python train.py --n_layer=12 --d_model=576 --n_head=9 --n_kv_head=9 --head_dim=64 --d_mlp=2304 --vocab_size=8192 --activation="tanh_gelu" --norm="layernorm" --norm_place="pre" --norm_eps=1e-05 --positions="rope" --rope_base=10000.0 --rope_fraction=0.5 --qk_norm=false --attn_scale=0.125 --bias="none" --tie_embeddings=true --parallel_block=true --extras=["capped logits"] --init="uniform" --init_std_qkv=0.024 --init_std_o=0.00491 --init_std_up=0.024 --init_std_down=0.00491 --optimizer="muon_variant" --lr=0.00172 --lr_mult_o=0.683 --lr_mult_down=0.7 --beta1=0.93 --lr_head=0.00581 --grad_clip=2.0 --warmup_steps=200 --schedule="wsd" --decay_fraction=0.255 --decay_shape="linear" --final_lr_fraction=0.0 --batch_tokens=131072 --seq_len=1024 --doc_mask=true --train_tokens=900600000 --steps=6872 --dataset="wikipedia_en"
MLP neurons of a small language model. Each row is named by its layer, matrix (up: input weights) and neuron, and shows model dimensions 192-255. Each number is 200 + 30 x the weight over its row's rms, rounded and kept within 0 to 999.
A block is one neuron, or neurons of one layer that tend to fire together. After each block is what it responds to, as a language model described it from the Wikipedia text at the highest values.

L6.up1162,171,211,205,225,236,190,170,190,175,189,164,155,159,256,188,199,200,231,221,199,176,255,141,251,220,172,211,193,232,217,226,242,157,211,236,233,180,169,172,215,196,139,189,243,179,195,205,236,192,265,164,195,195,200,213,156,214,200,168,139,206,222,180,207
Closing parenthesis after years

L3.up18,137,234,189,162,165,146,150,198,201,262,212,273,201,168,222,293,218,191,209,195,173,182,237,191,237,222,178,208,226,254,215,179,208,201,144,193,196,181,254,195,173,191,231,203,187,177,173,195,197,188,183,229,168,144,182,201,173,281,131,187,174,174,217,165
L3.up314,198,244,220,181,218,187,226,201,217,186,217,181,211,175,183,233,209,169,197,198,147,190,150,203,158,214,224,226,185,180,208,183,225,221,181,218,203,230,228,226,173,145,244,219,223,212,258,190,128,188,194,236,238,178,176,201,166,230,174,200,193,184,145,156
L3.up1107,232,216,202,175,167,199,187,232,188,190,190,233,164,234,214,252,224,199,157,191,138,237,202,181,183,206,212,210,200,283,216,186,223,168,213,251,173,152,225,245,204,203,244,244,170,216,168,197,233,192,172,134,188,198,215,176,189,202,196,211,192,184,215,195
L3.up1304,172,169,227,193,206,199,129,218,251,209,176,210,244,222,178,243,218,186,231,257,211,234,214,204,215,196,217,169,216,239,206,226,179,209,170,184,213,212,148,243,183,203,250,214,220,204,233,247,190,249,192,245,189,170,178,180,196,215,192,209,189,251,188,151
L3.up1490,120,191,212,207,174,187,190,223,184,190,160,246,192,170,214,210,219,188,169,189,162,178,167,175,159,150,211,244,185,229,184,216,179,244,204,163,203,183,284,251,157,155,235,227,204,159,176,183,231,202,219,226,206,157,172,210,181,124,194,184,207,158,205,212
L3.up1717,186,196,156,123,242,176,234,192,252,229,197,136,158,193,219,188,182,203,231,225,187,206,195,236,189,177,242,183,197,186,206,235,212,251,189,231,228,242,187,259,297,199,228,196,242,214,208,228,193,241,229,229,221,191,172,225,194,173,149,196,177,241,226,245
L3.up2079,155,206,188,242,185,187,202,190,166,172,184,213,235,188,165,228,248,184,210,220,182,187,169,256,184,190,134,187,198,200,201,189,192,235,237,181,152,200,241,210,175,190,206,208,183,184,161,162,176,218,222,211,206,200,194,188,194,220,242,155,147,232,198,241
L3.up2268,197,194,157,168,177,168,179,181,291,213,180,178,245,205,170,237,188,187,232,245,163,169,228,171,218,197,177,224,213,254,218,183,176,225,224,203,185,216,229,211,144,152,199,186,212,217,217,224,206,162,215,232,215,165,175,180,219,236,199,177,193,143,164,188
Token after year

L4.up173,134,177,214,213,231,210,162,212,162,188,187,262,218,184,118,217,231,230,215,196,186,250,225,207,217,191,214,186,159,173,144,177,245,206,152,236,210,208,168,212,197,237,218,220,176,245,175,186,160,179,202,199,240,192,193,189,189,235,230,171,255,251,163,186
L4.up282,182,135,215,198,222,193,196,203,236,223,166,208,240,140,185,174,180,169,161,266,132,157,183,176,201,267,189,167,167,214,182,167,236,285,218,148,157,190,195,231,123,169,207,247,244,210,198,208,238,241,258,166,239,260,192,209,187,116,225,166,208,173,214,207
L4.up629,176,180,220,215,199,202,242,212,211,219,136,171,192,213,194,211,191,171,194,201,183,205,203,227,251,211,236,237,198,199,159,174,178,171,205,166,218,202,190,183,225,205,157,195,191,159,186,244,223,242,185,191,157,201,146,191,204,170,212,178,186,167,188,202
L4.up1025,244,185,214,203,203,225,193,234,185,205,167,233,207,173,192,145,219,250,253,240,214,224,122,204,206,120,190,229,182,255,240,180,183,204,169,172,215,218,179,210,200,221,231,213,208,227,194,191,259,250,186,171,223,265,195,181,207,227,189,176,200,203,183,163
L4.up1065,204,204,216,203,208,180,235,238,196,245,168,235,153,213,166,169,236,216,198,263,236,193,222,191,166,234,194,213,177,220,225,186,206,211,234,217,250,238,237,170,203,183,229,195,230,218,221,166,190,139,197,213,190,211,166,200,171,213,214,195,142,199,193,188
L4.up1528,219,220,153,204,200,245,205,227,178,227,195,173,145,200,208,174,202,196,125,177,186,234,232,166,177,235,220,214,186,194,171,239,205,213,224,218,267,246,193,215,162,285,196,191,231,242,173,175,184,165,151,237,160,178,162,198,153,221,189,156,251,186,163,209
L4.up1616,209,194,159,197,200,217,198,227,221,193,179,202,175,259,239,201,246,234,244,189,200,172,225,209,167,161,187,218,147,189,286,221,130,175,168,182,220,161,231,190,237,177,212,227,200,195,218,207,186,259,206,210,178,192,249,203,197,198,242,225,213,209,227,174
L4.up2238,167,261,201,204,169,227,227,239,242,259,203,296,218,191,211,229,245,210,172,246,215,258,244,235,205,220,196,244,186,224,174,168,192,239,232,230,256,212,251,211,162,207,192,188,181,184,198,163,209,227,171,162,216,217,148,199,229,268,118,184,182,215,200,189
Apostrophe in possessives/contractions

L3.up7,191,174,186,201,225,198,145,191,173,202,216,200,192,188,212,215,189,178,182,152,185,180,185,210,204,192,146,201,205,191,173,157,180,205,208,208,204,217,269,196,204,214,203,173,167,189,163,155,170,150,238,257,151,162,198,188,139,206,164,183,183,176,194,182
L3.up781,186,261,136,205,148,194,206,230,274,196,200,221,166,201,178,181,215,179,238,225,237,218,170,191,214,228,205,245,195,173,215,219,204,246,225,205,264,204,154,218,171,178,202,224,211,207,238,186,218,181,169,189,209,238,193,140,182,198,183,130,196,209,215,120
L3.up816,194,249,218,169,240,174,160,191,170,227,246,153,208,215,166,225,175,179,231,155,149,224,224,214,204,211,193,195,189,213,214,179,189,191,194,213,228,190,234,214,179,150,207,211,167,172,197,224,183,149,214,189,183,246,251,220,219,164,195,171,186,181,228,187
L3.up1357,221,230,222,221,181,215,190,125,162,222,204,246,262,215,201,201,152,242,221,230,160,222,190,225,180,182,214,214,231,211,220,186,219,142,231,209,210,202,185,215,194,204,160,218,139,197,169,236,246,253,168,157,172,229,178,219,162,216,225,212,188,150,195,225
L3.up1443,176,181,190,210,162,194,124,184,240,157,146,268,190,211,206,201,177,220,184,246,227,201,195,192,159,233,227,181,175,195,251,242,227,168,246,233,170,186,219,231,179,226,187,227,167,179,238,224,191,188,202,180,170,193,148,186,143,242,214,154,201,182,172,187
L3.up1519,165,242,241,166,212,160,247,166,152,183,199,208,239,185,181,169,241,241,199,216,175,192,163,173,195,209,213,256,186,207,237,208,202,173,229,195,175,190,232,169,150,193,163,213,177,217,181,225,222,278,228,204,245,234,208,220,211,180,227,209,206,225,225,192
L3.up1969,229,201,131,161,171,153,206,263,155,164,198,160,192,184,228,189,216,169,244,266,179,212,208,241,150,206,229,230,202,224,158,236,216,206,210,182,245,215,167,235,169,167,193,175,131,205,216,215,210,189,114,279,203,219,208,183,162,181,184,212,175,250,182,156
L3.up2140,187,222,239,212,229,234,169,151,203,200,165,157,144,198,199,187,104,202,205,232,180,201,197,195,202,239,160,166,160,204,171,161,217,203,172,194,283,192,195,179,209,190,174,154,137,228,218,111,189,201,223,167,166,176,201,128,211,206,182,193,224,221,194,190
Apostrophe and mid-word pieces

L6.up925,232,221,227,213,160,274,218,222,177,218,194,176,111,190,208,213,224,180,233,188,219,227,197,163,181,210,224,125,235,188,208,227,205,178,241,191,215,165,224,189,141,150,139,192,174,223,239,159,224,202,152,205,173,208,193,191,197,264,201,211,165,220,169,187
Apostrophes and split word-starts